Part of a small language model's weights: 3.85M parameters.
MLP neurons of a small language model. Each row is named by its layer, matrix (down: output weights) and neuron, and shows model dimensions 0-95. Each number is 500 + 25 x the weight over its row's rms, rounded and kept within 0 to 999. Numbers have three digits each.
Before each neuron's rows, "fires before" lists the tokens most often just after its 100 highest values on Wikipedia text that the model never trained on.

fires before: "2", "1", "s", "er"
L7.down532:510496511490481476497507551524498483489543480481512498468508527499488512477524479462468510519510534452475546457498480507472488512478460475478538500484514488535507531474512510516525506528520514542484555545461500496482543463519494532516489468496455491506513490492488495501500503464507535562

fires before: "m", "2", "ain", "e", "mer", "l"
L7.down53:497527477473515468475480517547477543515502455564535461521483509517506522506510511498484499517535497485475505489527489488482534500516509513507475553476502473450473457492444539520473529513506530532509501507505519480458493461495473492498490483523543498483502542501520517499504525503474518522

fires before: "t", "3", "h", "al", "in", "4"
L8.down363:495480502517490534507521530452543474520496511533495507502516497519502497526526521510476475530477510503474469471493539534539524524511460528487495509509473534501488517494525469480514508515458494456503535518453513541444502474507516514519517477544532521464471516491497459544489488486502583482

fires before: "or", "on", "C", "v", "0", "ot"
L7.down492:535510527528521463493500441479482461495487486551506491507478536458521506480477452503502485489541511566515468516513487456493466549561475492515448439516481491550494544517479531454515507483543509516491506505479494522516470444486495511483471494470458501495503497501483490478478512501485530518

fires before: "0", "k", "ch"
L9.down498:526486483513516485490508549482494506482504525491465489464502482497489496463485476544483520507479484527508441475526532498500528486483519497543487489451533541507423469472497488491532494508507498475500454455509517497496528522534489492423478503488476508499476508455558495481492493495506483497

fires before: "g", "ect", "ational", "v", " ", "or"
L6.down249:483497496480523487453512500463481452486513543497504530489491532523491425485554490507502506516499520497500540506489511462485518539515436462490486502475502517515495471545525540462488495525513469525496469510519509484506453487508474535536486513487488476455519509507477518498474513494510497494

fires before: "as", "v", "g", "k", "y", "3"
L6.down401:483467515493525468477505521499530512531499483495522482503446525508526481470460518518505473511462541511524486510479503514510497491521474482475505511491482538447487523479509470509502447473452482509498549477555506539503491509472488556519421488437541504472512485497461460491473476492511487528

fires before: "\n", " The", " He", " A"
L8.down385:486486455511497518486523550478505528512486528539492453528504539504498451479472520517558526500509434510505494504498461512510539499535560478508476516455499490479506483510480493532518515512493497499538502498520488490543448485478490496519520541490492468488517507484500470496441512493499475477

fires before: "1", "4", "2", "0", "9", "un"
L9.down285:537473458490491478536536488508514471541465464488507554485535457506506491483500438491469491507514506483512515467497548539486500502532538493466509465448562507496454494460492468455521490496507524499469486523483514538492524460479531518513549480500510517497459509474482500490488485470507461463

fires before: "0", "ter", "le", "9"
L8.down30:500519520530512492538488445507493487521530485497523520522477507517490540475495530501496497494497457511517466514506474517472465562507498491508464466522492519516529473510490471513537479483508479536455494507493523501490481475515480485512493479488470529510463480518482471442465556511503482505

fires before: "\n", " He", " In", " The"
L8.down553:514509466524502517496528494450525529528474494546501464534516500509497484449521460539515492500496468526511492506467465506485520503547555469499476508444487502495513494516483485552499531519496533518539484476517510513515455505495527453505531529489517488499481513473515476494496516470510464495

fires before: "0", "le", "il", "l", "c"
L9.down121:498500488469525465463482529490494469540500541474463511441487457480512476497497519525511501525517537504471509462505515514499517469478517482524479546510431481528465502515480492500485475507503489446472492494503511470492507518518504466474492506501481462504515512500502535505491470486457465512

fires before: "as", "'", " |", "i", "g"
L6.down355:494471496469472498446478444490507538500508500491535488503474545488475520515526520507498462538470493551498511511484526559503484546514510509510503477455472492431471518519529510473516530494455494495505496493484499497515517523454481523488493528461530473504476469477472507506505514471499504549

fires before: "7", "6", "4", "5", "2", "9"
L9.down460:517469487558468492512539496504496476518490527503499506543498461557492455513517488522515502487486511496482548548511482462443476520500545513481489480467512465473510501489490492504513486536449509467525475525515535520494509466479520487488553524519475492493476494509480512485512477466477543508

fires before: "ist", "en", "is", "ir"
L6.down288:527545469486518500534532498495476536549476492484466514528533516488492473534454495462486515501477492456485484525479550499505481514540518469497485488515527474491530486502489506505522470483453475515492501531550480480468496530527477534500503493472455499455493475477527478469521535492476519492

fires before: "\n", "0", "3", "2", "1"
L2.down511:508473473561538496513485527470523531502514517496511482497529475512473496501458466525464494510500496526492523453473462553535478530476484538498481464501502516451478509451532502492466461500534499492497493478530485520457485479497522508492499491503468505544499508493578479467501492458504502508

fires before: "\n", ")", " |", " /", " (", "."
L2.down555:514514452447481497492518508433488507484512523504488480496533469452527564510542509490536505486480471512478477484504510445511500524469520514478524476518513502506479574520492484473501483488469496476496494528530468551491482494484514493522553523505509509493498502495502510493488543525481529507

fires before: "th", "ld", "ther", "p"
L8.down270:488508484467503465506505527526504492513480483485500494480504474495511466543499468506494458543516505500514458456497523472480486532523473528492501514505488490476504482526466483557488544511520497542535526474485508502527450476477492506492490462528494459455482471489515474471503464510551496451

fires before: "u", "uc", "s", "ep", "y", "er"
L6.down378:531519536481534513512529535480481491508510491521523491487517483502492529525526502525478458535501511452517496497472516483492456504515490522498507486489496505498488527482532499519474521486453484540475532522457483493483471534475500477489491470463473522450481484465509488448465537475497464524

fires before: "ch", "c", "ess", "g", "ct", "it"
L9.down198:551519554497535501524522525542492528508504507515521494519528486514506530548508538510514491512471503521486453521452513475524475458494491488534480520516496494522454510508532522471433501496506581487485470487478493532485513456481507472471510532515486501520498500494428505512475523491506520493

fires before: "6", "7", "2", "4", "3"
L9.down390:499511477476486468526503492544518470482484499519490525487535524498487506500528444527509515505462508491501520487485550498472486439525454507545540542517504524484516508488479501497480538499494516490494510515520498517486512486490496447503437497506497471547487512520513461482493508521480529467

fires before: "t", "end", "h", "s", "p"
L7.down593:485505478452468446517486493477456449518519515492471503494509481492508472499510473467522462512475501488504470479520510502487553496505498496487483513513512499491505495510484521464504492527488492474471514529482491507499505503475471535498503478540513508469515472512539496537493509497504564479

fires before: "g", "ab", "ed", "c", "v", "er"
L9.down491:495539516499489481520494529515457505470468487524501451490486471518508502479525550478528531510514503493499503507478496494549483518499445473555559547510508469543501520497470509510500475508481520473532503443499529478531491489565492473464513522483478535483505471466483539513483516531528491471

fires before: "1", "2", "Z", "&", "4", "7"
L9.down402:503486526514502475521510514518521464525534515470556491551507523500458509500502525519475509467504515476491506482506531502532514531522506507485527510536496520556455450483519512480507513472517502488484485520510477499483493503510482566537428425468492523519482501532540492484461487444481506533

fires before: "\n", ",", ":", "),", ")", " is"
L2.down494:491510481494508534481500473469531485493518536502498518568464493517453501554483479478514504536535490467517511488481469498526503457477497494507575500517515491520531541534466459526501487514503509565484491509505515490527493502532499529478543512491501457528536489493520499498500485508510536487

fires before: "\n", " He", " In", " A"
L9.down413:524511499474501488475503479478492518541504522569478473526484495512520468493471468512517489541512497536519500489477448503527507511550504512480476487454504510479498501492472499547520529538495502502493476475527541514516484500470501504513542525486485493523510555472509493534537483443557475528

fires before: ",", ".", " of", " in", " and", " with"
L7.down560:493527525491496481422522497497485510496500542502548464500519497484564473513504490483500528491522476525524491504518440481489497492538510492514465500507464489493502473553475492501494497462503517448488499485536531495545509484510494492497520510531484534507502495458492505510443533540534465482

fires before: "ed", "ment", "es", "\n", "ing", "ur"
L8.down18:520468494526481513504518491498469532533521503460502502474527489469540478480472477517537503513491527512481468477491514528502522512501517507462498487523497529491513488486545424488532503501476562528507506454505515470526518509493469494428502517536501496504436500521484511525498529492517503470

fires before: "0", "8", "3", "5", "6", "9"
L6.down30:472509476506545482525511521469510505502519484511513480485495499503503495483478456477489502507549517492515496471503470538536457498481452523525489521492502499491489476420451508530502491559486480479555528487488512529510548525493492523480525481460482540467501514467477518503542494485532516488

fires before: ",", ".", " |", " and", "\n", ")"
L2.down575:479516479482527521535520503493520483495503486461523444521492512464498438481514546492513525513484492498535498500542480471531485511504498483496458511473463484534505497496474486530453521494485454507475525479503473523555510499447489508467508523526499511503496455480518487515534543483513504466

fires before: "or", "orm", "l", "r", "il", "ant"
L9.down425:544485524509524509511510494537507502534462514530527524466477492488495512469497524513495512492480515525480578494516521492530484486494520455486496498514509448501525463488556523517540495508548485528493509550511468481489528507486514490492487482502450498508528510532488524519438479528536485496

fires before: "ed", "ent", " on", "ing", "hed", "ar"
L9.down210:499521461540492539492476486469473521488521479503532518524540538461513504517473532480538470528515486505498514465506500527488494480493478461485496487463517448486497502478533463539503502472530545488487497485511528527490545470466515520450503533541491508518553496501507509475525504497492496517

fires before: "2", "1", "4", "(", "7", "m"
L2.down572:478495521528517519493544516514490449489497526489537484483486507505487464562533488500484488514500596509505495541479507494507457494484496484481546497520529472492491505508491519508465510511439503527513510504507489516511513505485487537518525525535509496471535510503474468513487468470499542558

fires before: "ist", "is", "ions", "t", "y", "os"
L6.down505:492477460482509493528478500511483515541508481537489507514498520478507471530474533548479502512483507493443502521503536554515453485475504489505506513520406472469515458478482511522501508556490517500494483509551475491493513490498497504569512464468471531536545489474485495537495494507495483520

fires before: "0", "9"
L7.down481:470506508512550509534568526529479492537500500531544446496500478496506506499483434506462476455511502498485540482522496489498519513427481506524523525507509540535456494474494479475529503527478502478510513513505496525466493561500516487478520496494463480550484504512520483477498496477517458514

fires before: "ish", "er", "w", "ail", "t", "ach"
L7.down208:478492459457461479509504518520544477467482470515479528463497487497488465473507465522480525446471471508488481544471548481510502499490547499553517514485479517475479484524522493473500492492550537496502504485534503496446532477467469488493503488504510508521494525504494509513478509492479547525

fires before: "2", "5", "3", "4", "0"
L2.down595:525484464475499524457521497528530468470517485514515510521479505488485499497518499513481539495533527507476474542495514514535508538491496485443483462493508515514425499498519482490498517495491538513489515526498542535526493470513475515523558476514494483442508531495488500533474514475522496521

fires before: "ers", "le", "on", "ory", "ue"
L6.down295:543487528486514468524512456506523465518510473518492486521512470474461500546498514522513454489472482553479456513478488490487525485497474493524523503505504508497473510499512488481499518537518507527513527522486501530497474410466524520526480498524535497523518503492478524517502514461479488474

fires before: "er", "9", "it", "ation", "b", "in"
L8.down428:478514571512455528484486506499503483510520486509522518504475456529478477520462495503519508519517501532504526529499470441487507488471493448488447496520502498547541486506480493557477481548520478547506497467469489469500492526532490499508507511456508496499488515500484485528511511509490543504

fires before: "\n", " |", " and", "}"
L2.down226:515492526484492497508570481492470502475488525492498479472460476539486501503472479466541472533542465504484506506501534497476471483495537487506517488524475474505530570474449524453464498467505475486456518501495489518501485512510542451523504470527540490490487478520508522512492519546504492487

fires before: "ord", "iv", "ur", "e", "ent", "ru"
L6.down424:482526487507494476515511509551480554526526479472490491520512483481530502495454494486514530507491494506545496485492518500514479446515511507504470427540479537476503498474498515481564518472498481514506513532506517495476535480526472502524508523481531439478532499491561498478531533518501496511

fires before: "ember", "hen", "l", "t", "ish", "end"
L7.down557:526485527507489452530516515514533523499494510481510512482447470495473503493490459521505530471453477473529516486530479495460556550525541463557516474452482531485534507517455523502500515508522485486471495492522509488455502450494514505474506511504468467517532483531516529501492518503489502555

fires before: "2", "3", "1", " f"
L9.down440:522487463492473466505510499522448509521548491530494493486524522514546493504524489487552505505495505516516534454520511489522540456549485506495485501505513454490505495539510513484483506493438522487504467523478485490524465447483501523516511461528494472474512521540527465501474533460498553458

fires before: "ist", "is", "on", "and", "l", "ou"
L6.down595:509494489506493540528505496489529487499458518497526469470504511485494509465519537501505516528518508451486489514501513546527498507504504497522495495521456465512557510453517485512472511497512481517518465492534480492498512441503521521507542505474502546436500459511504511442533493517463514535

fires before: "1", "9", "e", "2", "orm", "ur"
L2.down363:516542496481497510507466490526500478502505495458484493506560464464535532528492472519505486492550504469530460489513479539523470479498504535507503505533495506475503529487502523508515482488446465529485479531510501453541470540483500495490473535443539510451485539460493494480478490529487498483

fires before: "7", "5", "9", "3", "2"
L9.down627:579495489528494523524514504525507491545494523465539530488482491510480523487513471534480481488523493490509506544477487485478480497530493509487551481470522484478481510478491492474496538501498510520462508526493538459506499480481523554475504523468472529518503542498492468469503466460488506477